Weights of a small transformer language model: MLP 2560 squared ReLU, untied embeddings.
MLP neurons of a small language model. Each row is named by its layer, matrix (down: output weights) and neuron, and shows model dimensions 0-63. Each number is 50 + 12 x the weight over its row's rms, rounded and kept within 0 to 99.
A block is one neuron, or neurons of one layer that tend to fire together. Before each block is what it responds to, as a language model described it from the Wikipedia text at the highest values.

Opening pieces of longer content words, usually after the, to or and, such as execut(es), select(ivity), prohib(it), conserv(atives), with some whole nouns or verbs like progress, object, download.
L3.down294:73 46 57 65 61 52 49 59 41 72 54 51 55 56 57 50 56 52 45 70 34 51 35 55 39 44 68 54 56 66 59 45 68 58 57 27 57 47 51 49 64 36 51 50 76 48 49 54 62 42 33 54 55 56 37 47 52 57 68 54 50 44 42 48
L3.down355:62 62 29 42 62 60 53 49 45 47 35 33 61 53 59 62 62 53 34 36 43 57 42 57 39 28 44 51 69 62 57 47 71 52 56 47 45 59 54 67 37 38 74 43 52 49 63 38 64 61 44 42 57 44 55 63 39 55 32 48 28 65 60 37
L3.down363:67 47 51 49 43 43 34 53 35 51 35 32 32 60 43 35 58 47 51 57 67 37 40 37 55 28 38 50 38 58 63 71 74 56 39 53 43 40 51 61 43 52 60 61 55 52 71 56 50 49 47 53 48 51 51 63 65 64 50 53 72 39 49 51
L3.down780:48 42 50 49 35 55 45 60 50 54 41 51 54 51 40 61 40 40 28 59 46 68 61 33 24 74 62 50 63 60 32 48 33 73 58 43 56 53 59 48 44 47 59 39 64 46 38 34 90 38 47 67 57 55 32 45 53 70 51 49 50 61 35 21
L3.down1000:58 60 51 54 52 44 45 53 65 60 51 44 40 35 32 47 33 61 53 39 40 63 63 60 32 32 55 41 42 66 72 45 27 64 57 40 39 48 42 47 69 54 54 40 53 69 64 64 73 63 60 63 43 42 45 58 57 37 34 59 51 48 59 50
L3.down1416:49 49 48 42 23 55 57 51 30 50 43 50 20 04 57 68 32 38 44 67 54 64 32 61 37 48 55 80 49 48 32 46 59 51 63 44 44 61 64 57 57 37 60 56 59 57 54 60 61 47 67 48 59 28 42 47 62 43 52 41 55 49 51 32
L3.down1440:49 45 37 54 52 56 42 51 51 60 57 55 57 61 40 34 51 44 53 60 47 71 68 43 30 39 68 46 48 32 57 55 44 65 52 53 63 66 44 69 40 52 58 54 31 50 58 26 52 26 35 58 20 55 69 43 63 60 60 42 39 49 48 62
L3.down1449:46 50 45 42 48 56 52 48 47 59 44 65 51 63 44 48 50 40 58 31 53 28 34 68 40 43 52 54 59 86 47 44 64 49 41 68 51 65 57 42 64 70 43 63 47 51 60 63 43 48 39 47 78 51 40 38 44 63 48 38 74 56 74 56
L3.down1608:48 40 52 27 38 58 34 52 57 41 46 54 40 34 51 53 18 81 46 62 53 43 46 51 52 64 59 55 35 57 60 52 64 59 45 41 32 41 52 40 40 59 33 41 58 54 43 41 60 76 73 50 59 52 53 60 48 64 57 45 61 33 52 31
L3.down1633:67 25 46 67 43 79 43 60 51 48 66 44 45 51 50 48 23 57 52 37 63 51 42 32 49 70 48 48 69 71 53 47 50 53 52 24 62 63 61 44 56 49 35 54 57 43 47 52 76 38 53 76 43 57 28 65 60 34 55 40 49 35 47 29
L3.down1725:62 43 59 50 51 36 59 67 54 54 44 76 55 51 47 61 50 64 54 53 58 71 41 68 56 39 48 49 29 63 48 81 47 57 52 51 52 44 47 62 71 49 52 51 38 55 40 90 64 46 52 62 56 34 46 45 46 49 38 41 44 71 45 43
L3.down1740:48 64 59 51 39 56 61 69 45 56 44 50 55 50 52 70 49 44 30 67 42 52 65 42 52 62 60 48 68 46 42 54 84 74 43 59 45 71 53 56 60 46 46 47 27 56 35 85 74 59 77 61 46 68 31 54 45 66 52 56 26 56 45 43
L3.down2337:57 60 34 45 35 59 37 46 53 51 51 55 38 58 39 39 70 46 52 24 62 51 55 50 52 60 59 37 39 51 43 46 61 58 42 58 55 73 59 30 58 48 25 40 58 73 51 64 49 35 53 50 60 62 60 42 48 39 60 39 32 33 48 38
L3.down2361:60 44 88 63 49 58 50 39 57 77 41 36 53 56 63 50 66 50 48 51 59 52 20 41 54 35 72 46 63 33 46 41 35 48 27 66 28 61 37 33 26 46 56 38 57 62 60 47 39 55 52 55 54 37 67 65 46 73 56 36 48 57 71 70
L3.down2474:43 56 47 62 62 72 43 30 42 50 49 40 48 48 67 55 31 51 39 28 60 44 77 43 34 31 57 34 46 52 53 52 58 68 42 27 49 57 57 46 46 47 66 46 37 65 47 47 53 50 51 75 66 77 49 35 64 60 56 56 61 35 52 50
L3.down2493:55 47 51 45 52 60 35 43 39 63 56 41 81 31 60 56 41 48 35 52 47 54 42 47 31 55 63 50 51 59 39 44 49 48 48 57 25 47 55 48 48 30 50 54 35 47 49 36 51 42 43 59 47 57 59 33 53 52 39 53 44 71 46 58

The first piece of a content word, often a verb or gerund, right after to, of, by or with, such as def(orestation), up(loading), reconc(iling).
L5.down631:48 52 59 54 30 51 39 46 57 62 37 64 44 51 45 54 49 54 59 53 58 55 35 53 48 38 63 38 23 75 56 43 48 47 44 60 49 49 60 58 46 63 85 77 70 60 61 55 37 56 59 47 48 50 69 63 52 57 61 47 55 44 69 39
L5.down952:40 46 51 45 52 47 62 53 59 52 22 53 59 67 48 59 61 42 51 29 44 62 28 59 50 51 39 68 50 49 58 70 42 55 61 56 66 54 59 41 60 54 61 36 44 67 56 58 54 38 45 43 61 37 62 56 70 55 54 44 50 44 55 41
L5.down1042:34 54 74 27 67 37 59 38 61 28 57 44 57 48 36 58 49 56 32 37 27 38 39 33 50 53 50 54 54 51 53 41 42 70 52 51 33 60 59 49 36 50 46 40 52 45 68 38 60 47 34 64 79 35 32 60 73 34 53 48 51 36 60 47
L5.down2422:53 49 54 34 53 36 39 49 48 66 58 61 49 54 48 43 55 40 68 41 51 50 57 84 74 40 63 44 24 54 50 62 34 45 71 51 58 50 44 48 52 45 55 38 44 42 30 57 37 47 63 45 67 82 68 65 54 53 43 34 45 50 40 25

Word-initial verb stems that a suffix will complete, especially execut-, prosecut-, persecut-, act-, invest- and rebell-, followed by -or, -ion, -ing, -ed or -able.
L2.down2150:58 66 60 33 47 51 41 51 51 57 48 49 53 34 64 43 32 44 44 60 52 50 51 47 34 35 58 42 61 49 38 47 62 46 42 57 58 52 59 61 59 44 51 55 47 44 45 52 80 32 46 60 51 65 21 46 55 45 53 50 39 48 36 48

Nouns that close a noun phrase, mostly plural words for people such as individuals, couples, investors, troops, children; also country names like Denmark, Croatia, Slovakia, especially in sports listings.
L3.down319:40 50 57 43 47 63 57 55 49 37 60 62 46 59 44 58 52 56 50 51 49 31 56 34 57 78 68 61 47 51 45 59 67 44 55 53 67 43 49 24 62 44 48 59 66 50 81 41 43 51 49 47 46 43 53 46 62 57 33 38 46 48 53 33
L3.down487:46 52 55 46 39 62 47 48 47 40 46 26 20 39 29 65 52 58 37 28 54 56 55 64 47 55 64 45 75 39 41 53 66 35 47 58 47 40 68 45 65 54 52 52 52 44 76 19 50 09 45 50 56 40 30 60 62 49 60 61 46 71 51 59
L3.down635:62 74 40 51 44 51 42 23 58 44 60 32 49 50 46 64 28 47 44 34 57 54 60 68 53 49 33 33 53 37 43 49 73 28 66 54 56 71 79 46 47 44 39 42 34 48 43 45 31 16 43 59 59 72 47 42 57 36 49 54 43 52 71 43
L3.down719:45 56 39 58 29 50 33 52 28 52 47 52 49 35 54 39 44 53 43 54 58 56 70 47 42 45 38 61 62 47 60 42 42 37 60 46 53 32 46 57 36 47 69 70 36 33 66 22 58 41 24 39 57 40 56 42 62 31 50 40 40 44 57 36
L3.down726:59 48 74 33 48 70 50 31 44 67 62 73 39 60 43 44 49 62 35 55 53 49 40 52 31 57 64 48 45 53 56 46 64 50 68 43 70 54 62 69 42 50 46 32 47 50 42 43 59 46 52 53 49 45 47 81 52 55 46 51 42 56 51 50
L3.down801:70 65 37 48 34 61 48 33 17 58 58 40 37 36 49 54 35 61 39 54 64 46 61 71 51 38 61 57 62 40 35 48 86 42 43 60 51 52 51 45 52 61 56 40 54 44 79 45 42 51 39 50 33 54 42 49 69 54 51 36 58 88 44 64
L3.down856:40 54 51 47 57 69 50 31 55 51 60 55 58 35 59 37 54 29 61 49 44 39 50 54 47 45 40 65 67 57 52 51 37 40 55 56 54 47 61 68 48 54 50 62 38 57 52 43 52 52 36 53 56 60 43 37 58 48 37 60 37 44 60 40
L3.down1024:69 53 46 43 45 47 28 44 39 57 53 52 42 40 40 76 51 46 47 47 53 44 57 63 49 46 43 52 62 45 48 44 63 39 52 65 36 54 61 60 66 50 34 34 56 44 52 17 54 41 32 59 42 56 35 39 75 73 59 50 48 67 45 69
L3.down1198:57 54 31 45 42 53 32 54 36 72 39 52 42 54 27 40 31 58 50 58 74 36 61 45 31 55 61 43 56 56 34 37 81 50 16 70 58 64 70 43 56 51 50 43 59 59 59 37 42 15 49 36 49 50 76 56 51 53 44 68 49 67 59 55
L3.down1231:52 46 66 41 56 57 30 48 34 40 48 20 62 55 40 57 35 38 36 71 58 46 42 52 72 72 43 55 43 58 69 48 38 55 60 38 60 55 46 63 40 32 57 47 74 55 61 49 46 33 41 40 12 57 52 43 42 42 36 51 57 58 50 60
L3.down1582:58 52 58 29 61 42 38 64 42 41 54 39 40 45 44 57 41 49 39 61 51 59 61 62 65 48 63 49 56 79 39 49 46 63 46 53 69 43 68 50 35 18 32 45 54 49 43 11 54 44 44 50 37 33 45 57 63 70 69 59 50 50 51 61
L3.down1649:50 37 46 27 55 38 23 50 63 46 64 45 47 36 46 54 39 40 59 57 53 45 42 56 22 56 42 57 50 49 58 58 88 56 62 56 39 41 51 45 66 28 47 42 57 49 60 54 38 54 39 51 53 56 53 40 80 69 27 51 59 57 37 72
L3.down1883:49 63 64 30 54 51 40 47 51 64 48 49 42 56 63 33 54 63 51 35 48 67 51 52 46 42 33 65 89 41 34 44 43 25 38 42 84 58 69 36 50 53 41 40 49 38 47 44 56 36 64 45 59 62 55 44 64 54 38 55 42 47 30 68
L3.down2050:62 46 61 53 32 60 60 50 69 38 48 44 33 35 61 49 47 49 67 50 50 61 62 55 45 58 36 41 68 38 53 43 47 37 47 46 53 50 55 59 59 62 42 42 48 59 38 38 27 44 37 60 53 57 50 32 50 45 57 68 42 52 62 56
L3.down2215:47 51 40 57 69 46 50 54 63 62 32 49 27 59 55 48 52 48 32 28 71 49 42 53 59 51 49 38 41 51 33 65 72 62 54 44 50 46 41 65 47 52 57 57 61 62 46 46 36 71 29 51 60 55 43 40 52 31 63 47 65 56 52 78
L3.down2307:70 51 57 39 61 50 41 69 56 54 66 34 39 79 54 52 61 46 38 50 58 50 55 48 42 57 21 41 48 39 38 44 59 37 43 47 61 55 45 30 52 69 75 60 48 57 63 53 27 42 28 72 72 62 48 36 35 48 44 35 58 68 46 32

Plural noun tokens or their final "-s" word pieces, often split words, as in fl-ashes, r-ations, cabin-ets, films, events.
L5.down95:47 52 40 38 49 52 59 34 59 63 65 59 49 53 66 38 36 29 33 59 54 47 41 51 36 74 61 60 61 60 41 50 54 46 41 47 69 71 64 77 35 57 37 43 50 63 47 93 38 43 55 46 58 50 58 60 64 38 64 60 43 60 52 58
L5.down327:51 51 48 47 54 56 57 49 64 42 54 61 46 53 60 38 61 38 52 58 50 40 51 44 31 60 52 53 45 61 58 45 51 35 52 47 64 59 43 70 59 55 56 51 53 44 38 27 54 50 41 56 49 38 46 37 53 33 38 61 35 65 55 45
L5.down1446:65 43 45 50 50 56 24 37 72 59 35 57 47 44 46 51 37 54 54 49 40 48 59 51 57 46 63 48 55 61 56 73 19 48 60 65 61 37 67 59 64 57 45 38 63 68 39 27 48 50 34 57 62 54 62 41 68 48 21 26 48 50 52 43
L5.down1792:66 52 27 50 60 60 41 54 56 37 34 58 61 53 53 43 56 32 40 58 55 37 44 49 39 59 48 35 48 46 41 43 55 63 40 46 53 45 65 75 43 51 33 63 53 66 41 18 39 47 43 71 64 40 29 51 70 60 59 44 36 55 56 44

Plural nouns naming groups of people by role or membership, such as participants, veterans, users, members, children, investors.
L2.down878:62 52 55 45 20 59 51 60 46 45 53 38 30 41 57 31 47 48 56 63 47 63 45 46 42 46 52 46 62 44 50 46 44 35 58 57 52 52 60 67 45 59 40 50 64 56 22 35 39 28 34 54 53 56 34 22 70 44 59 60 32 58 58 55